config.yaml
num_hidden_layers: 26
hidden_size: 448
num_attention_heads: 7
num_key_value_heads: 1
head_dim: 64
intermediate_size: 1792
vocab_size: 2048
hidden_act: "tanh_gelu"
norm: "layernorm"
norm_place: "pre"
norm_eps: 1e-05
positions: "learned"
qk_norm: false
attn_scale: 0.125
bias: "all"
tie_word_embeddings: true
parallel_block: false
init: "normal"
init_std_qkv: 0.054
init_std_o: 0.0
init_std_up: 0.054
init_std_down: 0.0
optimizer: "ademamix"
learning_rate: 0.000245
beta1: 0.9
weight_decay: 0.49
lr_head: 0.00496
max_grad_norm: 1.0
warmup_steps: 479
schedule: "wsd"
decay_fraction: 0.665
decay_shape: "linear"
final_lr_fraction: 0.0
batch_tokens: 65536
max_seq_len: 1024
doc_mask: false
z_loss: 1e-05
train_tokens: 584600000
max_steps: 8921
dataset: "wikipedia_en"
MLP neurons of a small language model. Each row is named by its layer, matrix (up: input weights) and neuron, and shows model dimensions 32-287. Each number is 500 + 40 x the weight over its row's rms, rounded and kept within 0 to 999. Numbers have three digits each.
After each neuron's rows, "fires on" lists the tokens most often at its 100 highest values on Wikipedia text that the model never trained on. A number after a token or word is its count.

L13.up928:513534535548536477558459557414523479542474539453507495525498509504477512471493511540543560447469471478525506504508534473518569509505525508521468463495534508475518470557459525534384417511496591518478506470423514524491437472542527459555451538492522470470502521446469490546480424488533453530475446483533424480486529437445495523519586502523536509524517480452472532458490531532578490554536513542505514527485467474468451462508449538485534502535551499465512500542490502565470456486485569495440507495459528574535519489610529470616437600472457532473477486504510556499428510473560510518506478481523470550506501573498557489480510461504525512517520499459442540589467547572470408553518422485518485445553552466476494491526511574516545461582492496498535549466487455513566554447478425
fires on: " of" 22, " from" 21, " with" 12, "," 11, ")," 6, "f" 5

L13.up1607:519459455501479502462461462459505451437550522536478535506594538499480525574466544523486481430547507557443519493539445441495468533494457518487556476492570439541523380478493453421544402423517478521498512544460520459454457466522478444502520538479498536514537532489498460474527429488514527495573476463554456489577452501496523499415533502413543500469416426478490487552547580533444531508594498444548576457518454520484458591462520545502546433431483532568465485511528484521470514497465432527453541536482466491510563493472499457546507479512510489502446485523496487500489460457467559567496491476517546451427474503510525433524433527476436526543477550496477523473451474492578541467478523535573490493485537468531514556514441521520498528513570509467502472441521565397481522506562552
fires on: "s" 28, "t" 13, "or" 10, "ment" 8, "ce" 7, "ver" 6

L8.up1373:519507488481455469501474502394489559490500505557479479509489476476473526508495498495509482520563494470538556523483495477532552615432517513531479500418547503517508447524481478482536539498509510493496484486525545619484453462502393524508471471507489531453449541515574519509552481499511534456463541433505557513482514483533472480545523487483526476544470451494488456446510510512492511483550493522443496444496417521433447409509522600499500524415436518492551535509587503478517522467481514512504532494460395546475549492554540470460531538471537517459472474501499488449497508529524550500552541502534510417510601471507561528547483468493561481494458479549467519554473533447446425513457467453591501502491448474450528465518416495588549539535538496456514519518541489518456516470447599
fires on: "ed" 16, " to" 16, "n" 11, "ing" 9, "vi" 8, "s" 7

L13.up1582:539587536479370537563471420456570514522478485527467441487531507509509519515487495479516544483465469404515462484403552495483549534548503491461533421480487476524470447527470540565481522448434502455530500446518507584492474465516489548489544559411517418482480492509590469446586526523485499378470429547490541473497489495515510504466523503557579526539502528453480462485475444549505446557434469488475537473509559484492506498522524518541516490523497568485474547486477551465525538427465513520524519472531539493503518434492522469532520505444507490459513518531573433423471499479454535501450555499494535505507445506504497514470566477531531495522421586557520532615521477518559482543463490486556509490557503532508501486492495515497476473497460560485480526522495433489532524497459465
fires on: "ed" 23, "ing" 17, "ar" 11, "ly" 8, "er" 6, "ot" 5

L8.up1724:549512505518483520473542445535490433516584505536520514511587516511528486519550511513468414529486467464511494518492437568482507506447504457528505555542576483512464562534554523451500563539416459502528495509532548576475518512471431498444505498481529471490549515477505513526444417483548540468481420532495528521428467534496493498472499409474544481451494444476431494491396510569431539520497473491434566458479539524539545439587545520502516490463441442503476506517507478446492547467555521498484521468454496500571527510522506495502508512522480442465469498515562478566436541517557489506465507559548518501469438472506492443501552461498468476502455497491617614536571441585551455465495528547555478546478513485528556556554530495489464463512547522547548499486441431481521507473462531
fires on: "ar" 35, "e" 12, "er" 5, "l" 5, "ly" 5, "o" 5

L8.up631:486497514516494472517480463483485543461463450564466479575526508504462548523549488495586628508512522502576470578544478465501481436555493508556452484493572525477593523406461448534481488467489438542524462482522501523534494461539495608499534502538472474477473464538508535462533446468486484467591558520559507530485562517524547456498546512475524444521500527502499538416478520492454507491475450523523502481524488392565522478525478449446418519529438481481486465537513456503531447500488522491557539509451506513531433499511590476458539511521544476493528491525524553524545522445426519535569434469544491515574523458524514514485550478510464537550492499511509539522637555488478529555524527495451516482510535391454525582428426471447520553498603516595474526494578539516529478564501509
fires on: "ow" 19, "ue" 9, "w" 7, " B" 5, "ung" 5, " 0" 5

L13.up1294:491466475525415432570431461516521560575492535495499522523524451551403557491448579525470487502508542521441504523533559513591528543480461486500482467530502389519428577458493522513465510521457478498493445543547481503494526562527453529450520498478485457414571562558532502485557428539514516541527429496557512482466507487508552489530471438513457545491450473413417489572407439469483530440530483494551541494470592470507501526446505457535514485402495527469493478471512495474500520477493538443394458520449541519488549488534389558524551501468498478503488498471530480544455447536564503484541463545493515528563544508457508500525514465497434517491497534479571495516526500474460519485451422513567602485466529493519549549438495518420445499490494529501533502479483450470529484530475574
fires on: "l" 23, "r" 20, "m" 12, "n" 12, "s" 8

L8.up1497:475475517467555481511504524499478453460507514496476527442537496487471490521511521502562518597534441449473462488494486461492545500437537521529540522448636571575511474487523500490517598459384605486475509566518431468473531484494514500500469460492505505477556469486515499531487488523513537519490462485539505486518476465539499432514505563449446403462501579460499494502437567473538476482461518511483479527518599479473442494488527534477452518501511500480474494497497516531508492546500543530477489454441499482570520382527527408528430567557507524466576429505543568524499534475489464524520537467525576480471495556476459470506545476493502439504530507506540555567520534499513445531521506516476587463487567482583511536496442506414598506498480534549441550406458456524437470522461452
fires on: " |" 47, " (" 7, "," 5, "e" 4, " name" 4

L8.up1742:479510440478435438484436469484460503449479541474515587530472583452572520550510483483457500464481512557515509504525495497499492539501490529550403540573525494527566493477503487527516501473514515503569492433495470439488502523498452531433493421499557517474474500469447517473519549497491537524504517493487485466498533460426558463546491538536509485511488515445473415514524491482502573483539493513535530460476532504535511497519561491498557439531500491468543454451547501466510477537526430459400455440526454521495505439557500475445516527425514395519474399516531475487494529482477524555529462526456491475556534467501507490515521611525530511520580519455527517572465496493518427544549479539504492466492485441580538506507504516509534446540468476416396506472554524506576472491486492
fires on: "," 31, " However" 16, "im" 9, "al" 6, "ial" 5, "as" 4

L13.up874:479476447520497451485456550430558471441468543516496498555486500507466467459515536562581478474450450455506505464468504491483495483461529561433539475544518541487501556547448521451459535468484520531415498466450431535491448488544479461472475504545550554541455482444475517509435502513537526419530556436553466537508442476532499483523427519457492486516562530517492479462495520545487484574514478521460512502442459503444453502649449568541559406453518518495534508483533549542512493498493495512545491555478540525464507425458517416514494624410512469508487625544499533479529551473447484425536398475491516525475468501521509449500551523570548489483562469508528529484455506490427449403490492412452462453385517545555561490457477507574488471548479517502538544500502521514545474549509478
fires on: "ta" 17, "an" 15, "ni" 11, "te" 11, "mp" 7

L8.up1376:503476541480384513492512499498488393516428541499500617499544569472438477489529563528549540524541506457467460540503512537502482566535478468501478460507463521543571424505560497547486415458467458536507605487503525574490501547494456500483462469442512502491535487475474493525552501458533450466481524497512527483398499514459511539501475476458407597558491425541467499437426553492497491538528532448429479458528519488491549486526526560504522391502480441455590568471480502537504546507535471526466546547510461469510454467459534464540436533482493501483529451504540460494526512584530484517535532456467534497508578507494496480543523516561505470444544536589521480501493438601486408494512440588438514497536471510518635519451469441541522453505526542494483477524531474436539541498522476
fires on: " " 34, "," 23, "." 14, " the" 12, " and" 7

L8.up12:526448531518509583531452456499489414501525545511451489533577492460535473501520471480504571491483441541514446522519415542549471492500512509513500456523517548545523478522484504500521444499428514540508514500480557469473582460510416526462512534526601541511469446551505535460506526464493516478539478489547592448505452517505533471513501524471530553467523525547495526490514566470527544503501574567435549486466522529455516473470538557524540486592525444500462492501489496511502496469518556528537472432509523452497558467491415590501490513556517433515466486482499428524418508487512493520529439510450552510514486462548442409526515506620456495468513512575511548591562544553482556526568461515540460496458485455495571502472507505540502480509507502480524492479503536512553537470488543
fires on: "u" 11, "in" 11, "il" 10, "le" 9, "es" 9, "ra" 6

L8.up1314:540538543439511486465493485521562577552501480518462495504474500540505554482473414485559453524447534500496536565449558547491531397538522553533459504452532472497536486532565542579515515477512502522507522511470485541477498405523467514466510578446533461483504502455489510495523448516533536444450464451505432496464497482473534447498523451424522481466533553480457386539522543521512519573538474524494502478473507482486488510566515474511508468505542484513559511511510521504463480508472479546472522497521514521529510457537549391476511506554513404384486518520529456575509470458483559465453502530549489492547468502588580544448534527582562590490513520510492508499557523507553525547512549492517466435429539461500511480414528584511520459492465478503586516471501451470571502526490490
fires on: "er" 25, "ed" 17, "u" 9, "et" 6

L13.up105:474506476536462501423541461451530600528525486486458566589528543475489470474484507465479462506442522478498468527451479433501504542555527505481504455481518537571551419459533545464498448433496502548564471491487482599500508527447475516434475496467460533516520477501477427488578526517479515477487488498595450528514547549502487441521505438513553514530480411532515504493533535507551506450545477510476517463445473524498497464505451561527520543454526455446492533433597571455559547532555498536489473549442480453563517493476567505579481477502523486534477469461577469530513467508481592534527439515482512423484524425445561450525493479494556487460504603497456510507469488477512528397557524538496452496466524500419533518496493541623569514504540475510493537516544506500452452515450506
fires on: "s" 23, " years" 19, "ing" 8, "or" 5

L8.up1378:432442511523465530510475500614426515465480536549537513511538508555533426485484531536467493460477452560504499519503457532437509435500483530532486473417480486458445521523559525511475497475497536506460554475455518494450485517571498489493486464449593573463471500522508510512560514465479463526531579497475457457481420488540528477555443493523570456491496532506481503519482496544456459498533520519497525545458504607506500343533521539487502467503480489551530546526476472562503472529493508529482543526521585484517535465509482431492548489535461456477465501521449457475487549499503487472608482521448488578535456438550464445379496472532462460512509498478456536492517547529496596510510527529466590571473489510476481576498484466560544504522538483476524456417479550501525555463483513
fires on: "F" 22, "E" 10, "C" 8, "L" 8, "A" 7, "o" 7

L8.up1737:470397588495470509492542507513496497382465532497446565507546548500511473478496513502515614472550518601452442490498561600414488529405514510496471488503587532498484500540481512455498559455498510535531525500490440491485506494486447559483479464470510488479555521539481516454431479450502575529500496514510472461425563543485545514517454468480492547458464512531485440509499564556500559506551508493493483571494498417507476499524578523491507538511486447475480525550493545527528541604482484547451440433495440438469483432481551457467456548552529513520565469430526534465480434537512493507541491446510568499516514526460477541525434515531475481498478583563489559523473538464511472484519515571476497456559563550414581469521476442493480492593507494489459571535531521542480484510483479
fires on: " |" 39, " the" 13, " Team" 12, " all" 4, "," 4

L8.up140:476555506504548521508477466484500493471486441507508537496502540464582502467461515506514466529517529523507541499455489558529463464471572534538501444517533395509471453538514585514510506467497506529531539561548521506448487441559479493519488528533520525454543433421617554456545458474488519492484534553601448481528488526515505418491602507522498495465513449480552499513518507451514465502449564483489506479491479559462526506480531498485520523495566522433410519561530503517530517562506508479491497561515474504467466497590505464486511484512511503511489443521553496501486459433623475513551501532445529520511502473539519507546496470488603432503531530498445506469489490546485496561487530561574572469575489541542513549468508547549489439516526539515548500444526524464515473519535466
fires on: " (" 26, "," 25, " |" 20, " 1" 4, " 18" 4

L8.up1090:540520491472430595471431455476523440524464535517525539565541545494498520410513603529502505482508530485539529485469588554464478530450486507479544499501509424554499507559451508512496517529520491531539473537498467607469450459464477470468515456407511522525488487479417504555525468395518517447465595465472565485482530517477471485527483527534455462481445517405480511475535550534488533564521539455572570476499450476518575503521497503505575485510423540499500489477515502454578516475489488527519457483539531479547506470573486491515487581405496507514526510487557456539496475506450567522456453543486577445605501547485536532532446520493486486500524500571495557391502454606550446488502522515461463514493491448521480445544480424579485504460534494554502503517485517513496504469504535
fires on: " to" 13, "After" 13, "ed" 9, " and" 8, "ar" 8

L8.up714:562475428477478508554475563454455505495480507499523457576483527517459528509550488539555467490512497485546524565454430536524487478515497517521518535440488523518552433506506533507488564488489504482463518513530555443494483540529493575491561558495459555453470458465481551492436507492506485520503518429532569485471533431559505473514485536459552460474521523534493482459402492439567521474473484569523451544545432432490431515545497470536466529484444463440530478528517428437517523508480522482492533520538453516520469452519452576485496540557520469426486520547473510444512513524482510548545463527428463495528509551523478510456466361472507465521588478466526538452534475465474413426465467403491576471573485506562533519470514550540594463537588489541503446466531507527493473479521448
fires on: "a" 16, "age" 13, " of" 8, "at" 7, "ron" 7, "op" 6

L8.up1197:497490491531527552529458492542522481432461483545488489454472456541522507560505521486490542406445464511511441542442449566498519493500520475548458428566422502530493496496449480491427455541451544470463518460428470495483498499476422558565488536423504577548525395563429526505545487492488473508488512450500514487477508516545593492511533485466447550560482515491548517538536545468472587474521550491449498545418518514575446475583583518486503443532496478463443495428499488493500537532451473490482466551465486491556525480466505419460531554515503484501498480547498502562539516479468433493449375491415531512560470484537543523479515484504501473425533517522524519596551453487542508506533524564534537509495574478437516515462527540563422475468507500416510462518477476513500600491444534
fires on: "il" 11, "mit" 10, "al" 10, "cur" 9, "mb" 8, "us" 8

L8.up595:498512525506464460383521553546477542500420471487493472484451421546513546517478487497593414464533574487469493535498521532433520545531461421561524508496511468494512534540541457470492479519465472478472471436461483509560507475496459490483464566430553519428471539567534483481471525512580529575480465526509496534546491523572601469524465525462550436532493427540480508465467566540484509460507509536516533515490481494509514506613532513494478496524437506494499514519551492493478465453473571474462442534522525503460570467498452454538471481520440536524486486444559461464509432508549524478555524481559470527474572461481542464446482527495468547503453551486542520502539673501485463483454543501571522465512540510582500431468515549517562480577542495456578460518492496554540448465472407
fires on: "s" 22, "a" 15, "ce" 7, "n" 6, "o" 5

L8.up1456:599360468546495504513501446519497496454529489574549468478565444483465508473488495530562488533552476513477498505526465476503483534470488537502515457495498523511480408514547454453558524483449488497575508519506416505520452590502420496477489471461435503464609478517541535462570418481535420539483491515470558487459537508495510489474520499510482537456566480517531502505517480548449539544543487518587478492522481515524486504517493445565502443542478443510562537405456500456507478480478478462537477520450468523572459549450523547526470478446483534554398492500455559497532536478577504505490468474518509515462507477431549492521504441489534446446496536560509510534445482479517520539490559553495545417570482474452516545495517554532496463516495533533548443444548385497420466504563437
fires on: "er" 20, "ra" 12, "la" 7, "k" 6, "r" 5, "q" 5

L13.up838:457509472473543527547494510606502490481476417563512477464461487519509530539460482575485537445480495627478535475412400469400531452490530508492452434569491584549522453529484523526474527479503550524464497539486489491507509529457511524480529468517534502521573491533481407436559449551545484484497504489519567514496505467483484454527487451466528463520502432525474466462561510468471507503519521530522491494433575442546533520559515523461562470550440520468442522536506402518562440491463528438469489471454517491496468509468461509517561473529456449491443456484496489611499524488427513490468481419522532528536445547479431516451515469496557494505504480473540599464452421461464445455473432465478531472544487392490485522513554538550538528497504463550465506518510498487536494503491513
fires on: "il" 43, "ine" 6, "line" 5

L8.up346:487520544553508509466534503437530406485467554588490521468499530514449520498470597549583580530546522469465460508442491520493501534471619497484523488498434446495490488478424504527406457396556516565419557481537544491474480539530560512472498498488520497432511530501463591498502549521553520445523473463518528466422560515491509491468577462532470512444584494543563496430471548550473486484477599429473513452479469534486461500419535601511511497547603482432471516488495503509423498464496475492458550456481517472572578495562500523530528478461548493481492487468500553521483503466626559499552529537470495439509425488531525520542484453548536503506482501484506504487519492479470470520464502506535509485488506536556495532515493534474532523532450624547525480466514493564550497503529404
fires on: " of" 76, " (" 8

L8.up1506:544490551521498500521454448561443535439434503398523497544449442506462543468498485548510611485485507556429556561532515456492622465524517507519526491452476550484519522572477544435499533398592525502482528463483528486528506491462457519507478472520535488399483491488427553475477454532527563467453523535544537445375521446513480489499483477445499475500497475442486540460456510576618486514447541547451493548506434494452441483590514511501480492516463488400466521511429468552529494495462471488508492496485536563443485472507495472511545497509507478496432475495464430540516534448498555501494452454499455487539509437457462564565517519542488543527603539519501510524528471435461475512479447481453493484515597472481541468525529444473500537510518517518476507522560531426521526506442548
fires on: "ve" 18, "k" 14, "y" 7, "at" 7, "in" 6, "n" 6

L8.up1410:566499480502544578566445510529536488456485498489438488508521578527540481538470447526494478453456526481528425594469466514493535537485529486472500544499464490473428486529488417506513498486442546432507485558514449561511527427515472479518467518421505510480501507545547458504518517444635557512483487454492520419504518422435508469452496476449593487491482483513488467460391508546518520473471564545424557406571550442495491367544453470454509508471475514474551564559492476491464516494532492524496512495488467491571594518496463477547507464484520465409452481605509429541440481458493475478541477465571494496487468504545480478579481515557519556536492486535512473540550483603496539492515449581507453474482515518524550494459488528519452483486448483487510559527512433428533509546521386
fires on: "a" 18, "na" 12, "ro" 10, "mo" 10, "la" 7, "ra" 5

L13.up133:576568496443393510476521468486536487472491460497485476534574629500502523530524537577463492499508537447521489558492520529503561537479464547452477450585471530500516529476481508434421494490510605465483496492490451594449489545509505503359508593592546484504564594449515511483466505554530521481460501453454518485474520442432482466484473441536529543518467451503552476522543546467474450416518520517442544526484501444485484472490502567431532494492457530512469491506493518539503503491450539507513549491524462524600558537499528502547479564395551472493469501423541502547478515528531388456512506569488524504452566519488519466481553472559524459448549481543509496501508504487565489534539485503579479548515571463597518489509454552517546465564520443477461541446504449516514494460531469
fires on: "ci" 18, "c" 10, "ro" 8, "l" 8, "n" 5, "p" 4

L13.up67:558520515448514491542445503516488517474533499508459528530572547487550522543459497487526431519523520433497529504511380529508559548523466437525452435549572511486535464574552523523488523541491540517528421520504494511493494447481480474464525525423553577509546529478509495543528464458539485477456477471565548494483415584565479493472502497450500442492468482514429519414454517498468521548497516490445563492479515518497443517534514488466516461474483516503463514523497458427580455518542490480510516457531563510534542514545515482461521505511531437548532483513523501491469512487523503507484472573506556491527480523475428430516510524480466553487403613524603560542491572571551505524512492525504483472510515454473488573537477504495509478529532528505507518481499460399565561538510430
fires on: "ra" 11, "la" 11, "le" 11, "re" 10, "e" 10, "er" 9

L13.up1243:553513541517503478510530504497519540465488497546451517452524546538486497476438512498561512457439444481484497485507485575491533496492545511550571525469534470429466491519438494475566502483541463517401466446437443532491463519504517498456552512453543517526512581412557465466472469504485515484521468428541573500560502549568436511494438484462486537507494430524545501495517530462489580476447587485440553543502540516524474563589480489523516515501478542448478532496503543584466509496533512496516538509442406433456509442480540476450494527512484436558483428429420439504518589517490494498470511508430470478499483469494473524507465434537534500439502471543521536508487495560424532467483572455509479437471530419494518457545507501501487500496571469469538532468535520570531456505516501
fires on: "e" 23, "w" 11, "th" 7, "o" 7, "i" 7

L8.up834:526495535536507417518431457463451486498492501567485435461474506478505469485419555515544485434523414480560496514423561577478522503499537545548527559495497510501562443526490491433505465457484473522547564451518491489526354492532514478465449433516570461473456540472545549499427467504612516491523528473470537536531516432495502446491522512450592535495579536502448450509400462546480480530526534554494491538506520469466405494558470514471480474443503502544440503500472491557431451550536519557532479449562522527493555532450560483535442597505473422481494535538533550508523523488439452497455418552575466527482504576475574495507514509458600526417517442518501530485473588509499521433502526542551441506547481554490531484475594496519520583456477535475464487469474507506516499484445459
fires on: "ta" 27, " as" 20, "ma" 17, "te" 11, "us" 8, " ma" 4

L13.up1098:569472449553492488559558514503490527449459450566429528470445460505489525569421520577506558481473457521420486559513485577493575454459507513551481480529592511494544541509480531494512495509474499439488510598460456467537480542498524506515518515504525505463451486459488555422542456475525471471479508500563565543479504533530431490445472468503457457459541459516499522574487406519410470539486539500545519506485504539467521513521468470417462489479546466491457483545464434496530480588544448536455514546435504485499467454486502534459527538456485408448542572605527448514542639505500501461452502515475525523486492536545447492488472540494477516471504454465480540450475500506496549450521463503523480509540511524523526478523510493530526479515527480486483489472535552424505507521523491
fires on: "re" 26, " 1" 12, " Me" 10, " me" 8, "the" 5, " De" 5

L8.up756:453525514486521526508512542566466521435444431475478525499573548515450531456428523493568482549532479520445508513520437526408555488570485585543379475450542471504522571563444578386458480476496522442542443514494484452489466496523445495512450555473531556468532495495435468458583427391554532468543495523537416436510535462512502508545503590499523511538502389500510509415498508526493529514545505485476519492539512439486471447573507474529465480531478513459492467446479516588518486562522526520553462547455538527524494545583535518503542478493484506454482501529475507459562507532557473513517587499478492511481548487475502597518505464517515580454465461564563537472501540524506432478521471515555470446483539521398476613453476522482530502471527539503523552499552516416495395483466522
fires on: " R" 36, " Ro" 24, "o" 5, "ck" 4, "n" 4, "k" 4

L13.up577:587426483475438496477522560415502546511504542496507531491469545453461480541495435475559577439406470420507496526449532490492559490460445468493539464508573476520483496487510525501504452458510519544531541453441521495462464450504513479481477539494436487394557506504592501495524503508540475476452421496542495524466510448510555462526470488517565503501553454458518485520468540473457511549464520498493460512499515557498447497599466501500533470469492489474477521472504387455437515413545539541488487509435545541555505475522536468513451510539458483543448518499488492539488557492489528547532498476503512507462484441524542492488525513448506550539519525428499499534466515547475471473492530458525506562552507570441496478495505488508458527523522574521523488431548441510490497508553514
fires on: " D" 15, "y" 15, "in" 12, " of" 6, "d" 5, "ic" 5

L13.up462:551470522488423512487536396470475455511507465508504544541543465520525517456528484573487520531457494438493490550520489507366499521453539499469415495609543507541522525469459542469459524477386472504463515505473531531442534542549482539492500499554503535559551493479491558476513489445499495516493529499550502568472465478541493465530466480513535558491569514486451443507600498462522499438457437517495426509508489437509512430519525492517555453493524598470513550472484463521441470436538527578466545528405477510537501484492529511545511530504485494536470481492513463497540506480484513562480438604484542495445455510508517421436519449461523473460604498523553519479446562556470565458435524522525482451447522519535583560496557476526458508518456521464417463413503412466497473506516546
fires on: " (" 26, " for" 16, "ver" 8, " would" 6, "mp" 4, "n" 4

L13.up558:578509498466486416544526471525469550469553455447515490537498504510523563549552553526553485466467464477458485521473462513485509441502494474524512462615474456475537479434465510521452520496411532504490506446413381488550545520504462530451448498497415502473543478515488463408521476484440485522526507529505565552510495376483515499516409522447567485524532473483491514603428505466502521436484537452501517501521541527493450477567545487488563479558555436517512505520493482467440490502515461549453534489438530459456488502533523462509538543583552537597527513519514516473464557410419559512538443569521468517501521484460492535495539519547508561470384555494531527521453550534533479511481480500480446481488513490543495473492505427460521503499540499489500578545472486456520477439483539
fires on: "on" 27, "et" 12, "ur" 6, "ar" 6, "al" 6

L8.up803:558453490550441461557546480419574508489425515498484572519478481486490537520507466453564510391494414482471492465409526526517530607532515472495509497444550469459555521473520449506517500460482487549493489482445481498482504465462479487531518484494480518463624526415495418417494455483576574554499500438470532530463485476484477525476485507532619482506474574515401470510504491430498502528548500492432569490529500505528578541477527530489582494501484453428461493513519504494545509547486532536480451495509494484495590529453455472511454527538477506586485473483448502533464513446470575466525400537458473470502445498408508520546497494483540476531529427456524458564477502487499517442446479511520505470547530476507442428520484584503483558536495598479510519481545485451499463533532477
fires on: " |" 25, "y" 22, "ification" 10, "al" 7, "ue" 4, "in" 4

L13.up137:596493507491428472513458471467539426455544444426485462453544528494473471441437500497486482540494489507450528535515525444537533533496500561455493425512509539523501494593526432543465546532523478455558506459498540456565481426459420488471513555563477519551515488489496460519507504428456553531536440523567482476507464535467589467508518454488546449447461462536482441530517534480484511536444514512458527479536510520547542463542522541477510504512416499484533510526524487494562521498464496492498462458452547467482549488462409531554476523553486429503490488493511487497475460433502540515560496518565407602503487508474607481480558509488490515503522581527528584584475516551484452507472516532564470487473468510439547549447530534470540537478533531461536471442521575456505488529468541
fires on: "l" 39, "co" 8, "s" 7, "ough" 6, " |" 6

L13.up549:474589575506526531490451504571512600518423474496507470512516655528555509448511444535476494441461459525489449506492431447539570495501557506575505524560453486501548499487545565434454533480460539481495519457480487506483459510498507470463514472518509545526508516468461485495480506448483529504483514526519563515520522489438477480437511491452554463428528457479493431456530494432486559508545557537548466466543465427551549553511439509469527501570474513417454502516517480645428396503501537526532460490441545541496519526478503564518505539567500491522461457472507517529541465488561524519557475522496562515480480504411518530462471450525488459510516553588519586529514508504545509518485500490469522430524506449532533519535563587469566458543493570488445567472592426430490453506442448
fires on: "ig" 16, "al" 13, "z" 11, "il" 10, "ial" 7, "on" 6

L13.up363:515470533499467563511500513437438528472549543538502574450476524487481477542427472478481501517445510490564454528478454491448482478456455555525479429524565490517490427502463539523437513521507498577565541410545487441489493455486464472514438562427510485475543502501435506567580524478593550493477512539484404503532486428449535475518511488472491444470493554525482485544517525460469552543514501571512522487533530523556491521526538504507520487513488509445478517438522497484504512507487493475559470503454616472530496429463411542487533509545538501492456536482474478507428544510514488499515496517432507572621444524521464433510503523547464535484457552461455509501545559583599537509516554530539553515473521559426521558491520466489488444511527583449511502460521468543568509523542446
fires on: " a" 28, "in" 13, "la" 10, "F" 10, "ad" 7, "A" 7

L13.up205:488476519471522579513483439533510482420519457565516530435515587544543493472440459568458467521551430502530493534531542521483489462454463538474517557500508533455557534500535504541459475529472504550415456493498397456442383436533530490482466485501436551510453476498458459476458505492528480494555492545512647493545509553541492486491439477494530488522456512474511486480508493527495491521520564560471558487507485574514541442536482491518443427500507548492509521506537500489473455567526570466480475536507518512485494500528479544513529524518479463503518533559466484529502602478459488442584526484495520531505572512474580527406495483512522421483481554504406538480492515511470568494555584536526464496503515494519517457557487489555509480540560522469509517459542468506532522491550456
fires on: "th" 20, "ide" 11, "o" 7, "ation" 6, "e" 6

L13.up591:480484463454473433445569471438477437444458481597501433501573543511476507503490548543450476536521511489497481497492426466519516529472412558468587485464526459493462551523535480459496494537505478571540549483425490530485515523537459513526540520549540494522498498483493494487502489452534489483510490544523492475495551478505607554527584538485555474490461453506478481572473500582513527531583505506415543491485464514460534499534481464416554511542460469419583543555553549498499466465489548476436439529463488490558486527463547469544454530515524460507490432472520466531526524537500564493490470516535502473454501480471497544434505486506508507498533474527472458580540519478497485485500488405478459550410495494487623514504566489550554518508519550453486434516521569494490418527486574
fires on: "s" 30, "ci" 13, " |" 13, "c" 11, "ta" 6

L13.up661:537499546458454486503500460482536496478449479450508539484475439484475520524503582467441589455433526438514495441523455506453503532470537521499523498544530537574582468551508536490409489548473507516504453496444526546440495494487415490450514440506562534514516484511525562503487484475529508445517461490462549513501489485454597482553475528550486543457554533493464509521546512448494522516469535504570504487485542536454525574447498549527518466453471477495491508493497493433492505437454428517537484442530536457476520471551469496541492535467451558550427471465507471446476541435514513447443401578564471395503553556451541475537532540460505530538526541552504494470551500483562492539537471459518427508488460455510510521491517525563442528507502467506479549465497566500511445427418481
fires on: " in" 29, "p" 8, "ed" 7, "in" 6, "f" 6, " to" 5

L8.up1461:463491517476455485502485506467457445461450502534509605555493515471514480520551547525547558490434456487432527483450483491459534501510508564499498517474495455512522478443544550497484501535572528532491459462529431496475454450481516494496482542573503538528453520483569486503531541460491513484498473499525493542474483500480513457504484448544577486577518522476419477476476429472499549552462513511563564596463415417501480519507516516551517545491548455486453545514511557533500428478484546481491491669476526566506479498506479473483481516514535513492449551493480577461457530464441595526558450572495500558561465489504452516495472444455494484498513543452533547525515533518516403477425439407537538508519468478530500554490485490486480435474494467489533459515482514570526443518431576
fires on: "x" 18, "at" 8, "A" 7, "t" 6, "a" 6, "d" 5

L8.up1446:480543535437453496514436507515505614560513523502493552503508462574497491492502502499566501519439500599522428469439494472553493566490526447555554521582508489478508515479456441483468490494509526490437462514545449459510533514481506464488514471504485535437509490526559465495509455517562481531477451499569516509496481465491600462576535487477530517495526455529417521535478487537494527583454507536468562503500466490520524540557502550430500536485462539484523527486484505502489482493457558476530525500444511515465470466593462446592478478526454481494534529497487488478488500526471474464535501545545483461504538445476554468449489440584489551548477450550536490435543531543413546531497495528530584465486441447567451516523544473451513467557531521514463549452565510484476438535466436
fires on: "k" 26, "s" 19, "n" 8, "go" 8, "e" 8, "el" 6

L13.up343:490544455481501499511483505479496499513533469544489495480523479496508549521459564494546513526471426533434491500545496465512533533510495557480464556488562544606561531531443510495518490467429479486440459518557473484452498471583479515447516493510432588538475504490464501442548449464457516508491452587554555558542515481461513441461499525518518458433508469545474451546520441470532523446464535503505518498461463555467467458602528513499539478516496572573494531494497551559456459566516525510520544490427566551493503489534446550536471489560453510519481504532511491491454524462473491513498475476581542447471498541509472526490551472534547531487494500426530555549544492523510450488434464502464501428386467446522472420428529484521486598474514499532535545471519441496481428503534453
fires on: "or" 11, "il" 10, "ar" 8, "av" 8, "it" 7, "on" 6

L8.up919:488498514453435401455507386467500500501493476559514533514558515495466522392506546466556426555518493561460466540472560463434492588479500453526458527528514513480455443489527476502478511523447440498496518517498521497516458455541461466540434521520475514508536477416481528507559523504516558569495538571523516480533447424488538511548463505557532576487542487532476535526508521551513509531437489539408527464444441464445466469508504476480501498473529503432528483490489499543475532498537526514470481461499486513468615454499609487545453494481545452444561592533527548577571469531546460488580483572508479577544562511480528450506484508548534515468542510515534505469450554469522465494507546505492513453567545505458539524462461463482556545432514532523478589478472512481505480474449480
fires on: "s" 67, " as" 17, "us" 6, " by" 5

L13.up1159:530497474511489470540478418504480452442499487487438500558518526490585518522509515549484524451534522446534515538442524518584534503570537456510489452457510517478571527498506395437453452548440480470570546467484456536510512458506492493449501517544618481495517546519482499506556427612514479383491510421490520433532498528500504486555499487475507579482482436541503496510463531453444481556517525432522462494519433536493505534570566552593558398441509484541503535452531490528523501547507508464501532556525543492519481494538472542472433528437527518476437480536511485612535548464556508494493500507564560457477482522507481408580632550492451461533504537525486544497481545516439483485537524531469449548465483464460553461524454493537523504552491554500530518387569472501496514451489483
fires on: "l" 25, "ro" 14, "." 14, "re" 14, "lo" 5